From a checkpoint of a small transformer trained on Wikipedia: RMSNorm before each block, 13987 steps.
MLP neurons of a small language model. Each row is named by its layer, matrix (gate and up: input weights; down: output weights) and neuron, and shows model dimensions 192-287. Each number is 128 + 32 x the weight over its row's rms, rounded and kept within 0 to 255. A neuron's up and down rows have the sign that makes its largest values positive.
After each neuron's rows, "fires before" lists the tokens most often just after its 100 highest values on Wikipedia text that the model never trained on.

L10.gate978 [120 142 121  78 135 159 150 135  83 113 118 118  97 103 104 134 103 123 163 144  74 101 146  88 203 128  89  53 125  77 137  58 118 161 107 174  49 122 111 118  81  95 163 125 176 114 108 123 132 138  81 170 141 124 134 146 110 126 126 136  93 147 148 178  70 146 186 138 154 141  98 129 134 188 190 138 138 146  97 123 136 166 118 153 111 105 145 173 154 186 145  74 109 137 143 154]
L10.up978 [140 152  98 122  94 112 128 180 133 145 147 114 169  71 128  96 129 159 112 153  85 140 102  94 129 156  85 129  78 132 105 141 153  97 126 126  84 101 116 159 161 135 203  83 175 160  95 161  85 135 157 133 136 126 178 129 116  92 107 114 200 147 113 147 130  92 160 123 147 188 132 149  94 148  60 119  94 100 124 201 147 150 155 149 169 115 122 182 125  90 101 151 172 135 107 171]
L10.down978 [145 128  93  90 114 124 113  77 120 146 144  97 155 100 146 175 136 130   0 138 118 131 172 100 140 135 138 149 172 101 158 132 108 126 129 126  76 102 126 121 183 109 146 122  61  71 163  90 119 140 147 140 167 145 109 101  86  89 137  90 169 150 160 158 127 149 192 176 147 143  72 190  69 181 106  77 111 142 143 198 130 109 152 122 108 104 145 167 147 119 123 124 186  76 120 124]
fires before: "1", " ", "2", "born", "):", " |"

L2.gate150 [113 150 161 138 198 135 160 100 109 114 104 152  80 111 133  82 138 145 137 111 103 122 115 156 127  87 125 154 110  94 153 138  87  91  64 103 173 163  91 101 170 147  85 117  64  71 144 158  93 107 156  69 131  96 122 147  66 124 151 115 103  97 136  80 128 124 105 183  67 151 108  90 218  84 153 113  99 120 124 121 111 131 115 141 158  80 121 177 137 147 208 217 122 147  92 113]
L2.up150 [100 120 135 138  78 122  98  80 130 118 134 141 127 115  75 124 178 152 115 134 118  78 135 115 118 165 132 131 117 122 139 150 172 151 109 125 168 157 111  84 201 160 150 246 108 100  98 143 121 115 114 124 169  90 186 156  52 130 121 117 135 121 146 139 145 173 122 138 128 151  97 144 151 195 141 123 123 137 148 116 173 155 134 119 151 116  71 144 135 133 145 112 121  97 161 150]
L2.down150 [110 137 143 141 153 103 132 128 103 106  79 167 121  96 157 143 126 136 157 127 147 110 154 184 115  78 170 129 148  92 183 126  92 170  90 142 176 113 122 132 113 145 155 120  83 133 120 127 124 135 208 118 134  94 173 158  64 120 154 124 134  59 116 120 148 164 150 171 103 148 123  85 155 100 151 120 161 111 141 211 144 112 171 129 140  44 106 118 143 129 194 203 142 190  91 112]
fires before: "1", "2", "0", "3"

L10.gate1149 [108 127 140 139 167 152 114 199  96 134 123 129 100 159 105 131 145  94 135 103 132 181 134 130 135  86 154  72 114 107 114 123 152 160 122 108 111 124 120 103 124 172 115 142 121 121 185  75 128 140 130 135  88 153 152 145 161 132  71 155 141 100  43 122  69 116 160 101 121  74 175 121 111 177 128 108  90 105  88 123 138 132 131 147 128 183  70 193 109 114 128  85 155 167 149 163]
L10.up1149 [105 164  82 145  65 120 128  61 156 173  92 117 186 125 139  87 174 162  79 130  75 122 130  83 136  99 156 117 127 116 140 123 135  79 114 139 163 140 145 105 147 153 129  81 132 157  89 157 160  96  83 121 130  99 118 119 143 135 138  71 167 132 146 133 129 133 159 178 140 139 136 127 127 166 117 100 149  83 127 117 124 133 158 107 113 158 170 112  87  91 135  61 180  84 134 137]
L10.down1149 [ 98  94  93 140 138 145  99 109 146 109 153 146 147 156 159 149  89  92   1  97 130 116 108 143 113 121 176 118 128 127  78 112 132 126 173  97 126 151 137 136  97 195 125  90  47 103 142 117 103 127 122 126 155 136 119 111 151 193  84 185 151 159 160 123 152  94 164 109 157 121  77 141  89 209  98 108 149 141  72 115 102 179 113 134 110 156 122 150 131 120 115 105 171 148 128 145]
fires before: " ", "2", ",", "1", "0"

L2.gate218 [123 119 135 110 103 143  83 115 168 186 201 123 159 109 198 141 116 142 124 129  97 100  99 122 110 160  44 131 239 166 133 129 156 118 166 127 169 167 127 122  73  77 149 107  98 122  73 110  91 120 148 137 119 118 104 153 178 114  98 143 191 137 116 102  73  93 192  87 168  65 124 104 155 127 108 104 123 113  73 150 125 147 121 130 145 110 125 112 165  67 124 144 161 138 124 104]
L2.up218 [157 108 140 103 157 152 104  78 175 154 151 153 102  77 136  90 132 152 125 137  98 130  76 110  60 141 123 137 197 181 146 141 155  88 157  84 139 147  89  87  85 145 177 142 134 108  96 101 152 107 144 117 158 112 132  65 162 101  85 123 147 160 164 125  68 101 175 102 163 147  81 116 189 151 110 101  96 172 116 154  94 121 127 149 128  90 102 189 188 118 126 102 172 135 143 108]
L2.down218 [212 133 110 103 108 175 130 168 150 131  91 174  76 109 114 120 147 154 162 194 154  43 153  86 134 108 176 118  61  84 122 126 127 156 105  89  93 123 129  78 121 186 152 128 148 146 101 122 141  91 149  89 110 155 105 102 137 180 115 130 120 126 170 184 130 146  78 140 128 178 108 166 122 125 116 150 109 196 158 148  54 148 125 146 132 133 147 143 117 169 165 149 115 137 153  89]
fires before: "3", "0", "4", "5", "2", "6"

L11.gate1013 [101 142  97 130 127 139  61 144  74 108 118 100 126  94 118 127 148 150  92 108 103 170 150 161 156 130 121 111  92 105 107 162 146 169  98 147 149 137 138  92 113 144 148 140 128 143 140 130 138 137 135 195 129 137 130 126 156 124 122  92 124 169 107 106  80 169 100 123 174 125 136 140 193 105 156  99  92 128 139 202 144  49 133 154 140  83  94 159 167  90 162  87 148 112  95 141]
L11.up1013 [131  72 165 137  81 140 100 161 179 174 133 151  91 101 153 122 160  68 174 137 165  68 131  85 134 121 139 161 138 100 108 166 121 148 178 140 105 167 188  93  84 135 158 166  73 166 174 188 170 155 139 143  96 146 182 142 119 139 130 155 114 168 190 145 156 127  86 152 133 113 106 164 104 220 160  92 138 167  69  81 125 127 124 121 164 178 131 102 117 141 126 165 109 168  43 140]
L11.down1013 [130 110 144 141 141 118  98 154  99 135 161 146 119 104 116 131 112 128  85 120  92 103 173 157 141  98  75 132 127 110 169 109 138 140 190 116 132 189 101  88 100  77 162 157 129 208 145 119 205 167 128 130  77 128 127 114 132 115 187  79 132 111 101 127  95 155 153 157 138 107 134 138 100 124 136 133 170 194 166 154 138 126 113  22 127 136 149 150 111 147 132 158 120 157 152 100]
fires before: "6", "5", "4", "3", "8"

L2.gate638 [170 114 106 114  73  54 136  80 126 180 186 205 149 132 219 131  92 160 128 142  59 115 114 135 108 112 161  80 136 107 115 142 112 170 126 100 102 167 165 136 126 155 144 163  85  84  95  57 102 143 108 126 152 160 113  67 173 149 144 134 140 103 138 169 124 160  19 188 128 128 172 152 140 124 103 157 104 120 133  90 134 152 162 206 119 173 162 153 111 136 134 144 140 167 163 108]
L2.up638 [139 137 127 107  95 124 166  98 151 133 110 141 202 112 143 112 124 152 111 126  81 146 150  88  97  96  93  84 124 108  54 158  88 119 127 132  82 124 127 115 121 121 159 125  88 132 127  57 104 155 125 133 173  96  85 106 143 134 179 207 152 148 201 175  97 101 158 116 127 161 112 157 144 197 112 115 142 174 121  95 124 120 133 161 146 152 122 164  99 115 120  92 110 147 196 169]
L2.down638 [207 151 110  86 140 114 141 137 124 146 139 185 124 129 189 150  95 110 199 195 186 152 157 131  50  87 133 150 119  98 121 133 118 158 113 118 154 125 137 138 134 170 111 101 159 133 137  96 133 139 111 102 171 142 144  74 172 164 147 142 159 106 126 146 117 129 137 154  99 146 142 126 172 106 110 167 103 186 221 148  89 168 111 132 121 109  72 113 124 165 176 137 133 173  88 130]
fires before: "3", "4", "0", "2", "6", "5"

L10.gate172 [159 123 109 159 100 103 176 200 120 112 174 119 117 100  92  98 100 175  90  39  76 172 206 196 157  81 120 137 192  55  67 144 159 121 167 111 127 147  92 112 105  59 133 151 140 128 112 162  95 141 122  77 128  76 168 116 121 146 145 106 139 109  65 131  72 141 144  88  98  87 169  89  82 140 188  84  79 174 152 109 105 150 148 107 182 112 106 130  96 120 106 155 126 121 134 178]
L10.up172 [155 113 148 127  98 169 110 134 200 119 133 114 166 158 144 129 171 135 151  60 105 169 178 134 169 140 109 134  88 205 117 145 141 153 171 160  71 149 106 120 131 103 154 129 137 126  84 135 191 141 116 108 176 113 134 119 116 114  90 128  81 101 188 158  91 121 135 138 122 151 114 117 136 110 164 146 149 148  99 156 109 176 136 119 106 155 144 158 116 191  97 123 193  81 183 155]
L10.down172 [158 130 114 117  86 123  79  94 144  64  91 159 144  93 137 119 106 172 211 144 101 173 143 168 140 154 166 124 119 176 123 168 146 169 129 143 144  96 103 125 158 138 134 187 101  94 117  91 151 142 120 129 174  80 133 181  77 141  57 116 113 118 143  93 122 139  83 125 164 157  93 128 122  96  92 119 194 152 112 132  90 150 160 178 178  94 173 103 125 143 116  84 159 102 145 104]
fires before: "2", "1", " ", "3", "8"

L2.gate232 [147 142 163 110 140 114 118 139 129 160 152  90 221  95 173 122 125 161 152 108 144 138 136  66 156  69 146  76 147 116 139 129 129 121 158  96 143 153  41 115  93 157 172 130 114 116 123  72 136 103  92  91 157 142  77 112 106 110 197 165 115 121 157 131 166  87 133  43 108 164  95 128 123 177 127 133 164 132 114 162 148 119 107 155  78 137 125 167  98  84 125 141  87 104 144  83]
L2.up232 [171  96 128 102 119 145 178 117 104 152 223 110 146 155 178 163 105 171 180 165 115  91 131  84 197  87  96  94 145 125 122 137 125 136 181  86 164 142  31 151 100 158 138 142 103  96 131  13 121  73  67  88 111 162 113 109 109 130 151 132 156 137 104 140 159  79  87  94  65 172 113 152 155 183 114 131 126 165  63 133 129 138  95 151  69 117 110 175 103 111 137 134 117 133 133  81]
L2.down232 [182 137 108  83  93 137  85  80 139  98  92 165  90 116 127 140  96 104 145 124 123 127 114 150 122 111  83 148 110  88 145  88 148  91 114 128  95 106 159 109 139 143  69 105  87 158  98 110 115 114 113 165 104 118 114 120 171 141 126 131 143 149 161 120  99 135  93 131 106 132 183 135 177  55  96 157 182 176  91 158  92 161 139 113 128  87 109 145 128 148 117 158  67 162 126 116]
fires before: "5", "8", "3", "9", "6", "2"

L8.gate673 [ 98 178 124 142 141 115  87 137  77 144 125 114 134 130 118 141 220 147 128 133  98 109 163 125 174 152  95 152 155 116 121 182 133 114 134 205 190 135 113 106 126 155 180 150 146 188 161 159 127 129 166 146 133  94 149  83  83 141 198 165 122  82 103 123 125 123 137  95 117 127 137 123 123 115 187 126  91 114 187  90 124  80 136  90 114 125  86 159 139 125 182 105 128 107 128 111]
L8.up673 [180  79 142 131  91 112  99 137 122 188 117 172 163 123 167 123 104 137 142 167 120  76 176 137 161 120  64 169 147 119 203 141  88 144 155  88 148 128  70 149 136 172 164 175 145 150 124 157 168 108 124 117 138 152 154 169  43 131 149 127 122 131 138 138  98  88 115  87 146 119 126 186  22 137 164 108 134 133  91 148 223 134 127 126  94 118 156 121 108  98 133 143 115 110 178 183]
L8.down673 [195  87 155 146 113 106 158 130 132 103 125 154  73 100 110 150 149 124 138 114 167 150 142 203 110 135 100  84 108 139 154 176  89 175 163 123  93 126 133 130 108 116 151 130  95 118 154 108 104 152 154 158 129 124  70 163 106 157 125 144 140 137 166 129 137 142  76 160  92 212 104 169  98 105 133 156 188 102  75 144 106 108 143 157 128 129 111 128 132 158 122 109 110 190 113  92]
fires before: "2", "1", "3", "5"

L8.gate453 [140 144 137 127 190 205 173  85 106 145 154 154 139 149 139 186 168 162 139 126 125 180 177  89 161 176 141 134 152 134 147 199 109 187  89 126 147 131 109 111 117 128 111 109  71 144 152  47  74 157 121  83 110 120 133 135  95 150  98 157 114  93  89  90 100 119 130 116 144  88 116 158  94 132 180  88 144  99 124 146 143 185 125 119 132  97 121 183 125 152 140 108 167 152 120 107]
L8.up453 [114 110 141 181 159 141  67 107 140 156 113 116 154  83 108 149 137 142  71 123 119 143 110  96  64  89 127 143 182 132 135 131 109 164 135 128 124 122 184 122 155 112 205 144 114  82 118 124 111 110 194  97 171 126 109 125  94 153  87 147 111  64  92  60 121 151  62  81  82 110 165 133  96 129 106  92  86 175 170 135 102 116 121  83  77 107 106 159  98 144 100 179  97 102 155 173]
L8.down453 [141 118  79  47 101  99 188 111 126 109 145 113  56  96 101 146  96 147 102 167 175 137 141 152 127  97 141 127 118  93 175  73 132 117 138 191 106  86 136 145 110 143 160 145  72 178 159 110  52 129 140 179 116 151 132 179  73 129 169 101 170 139 126 143 125 103 161 164 103 124 210 117  93 152 115 129  97  99 122 133  47 133 111 139 163  96 118 110 123 142 118 137  98 143 151 163]
fires before: "1", "2", "9"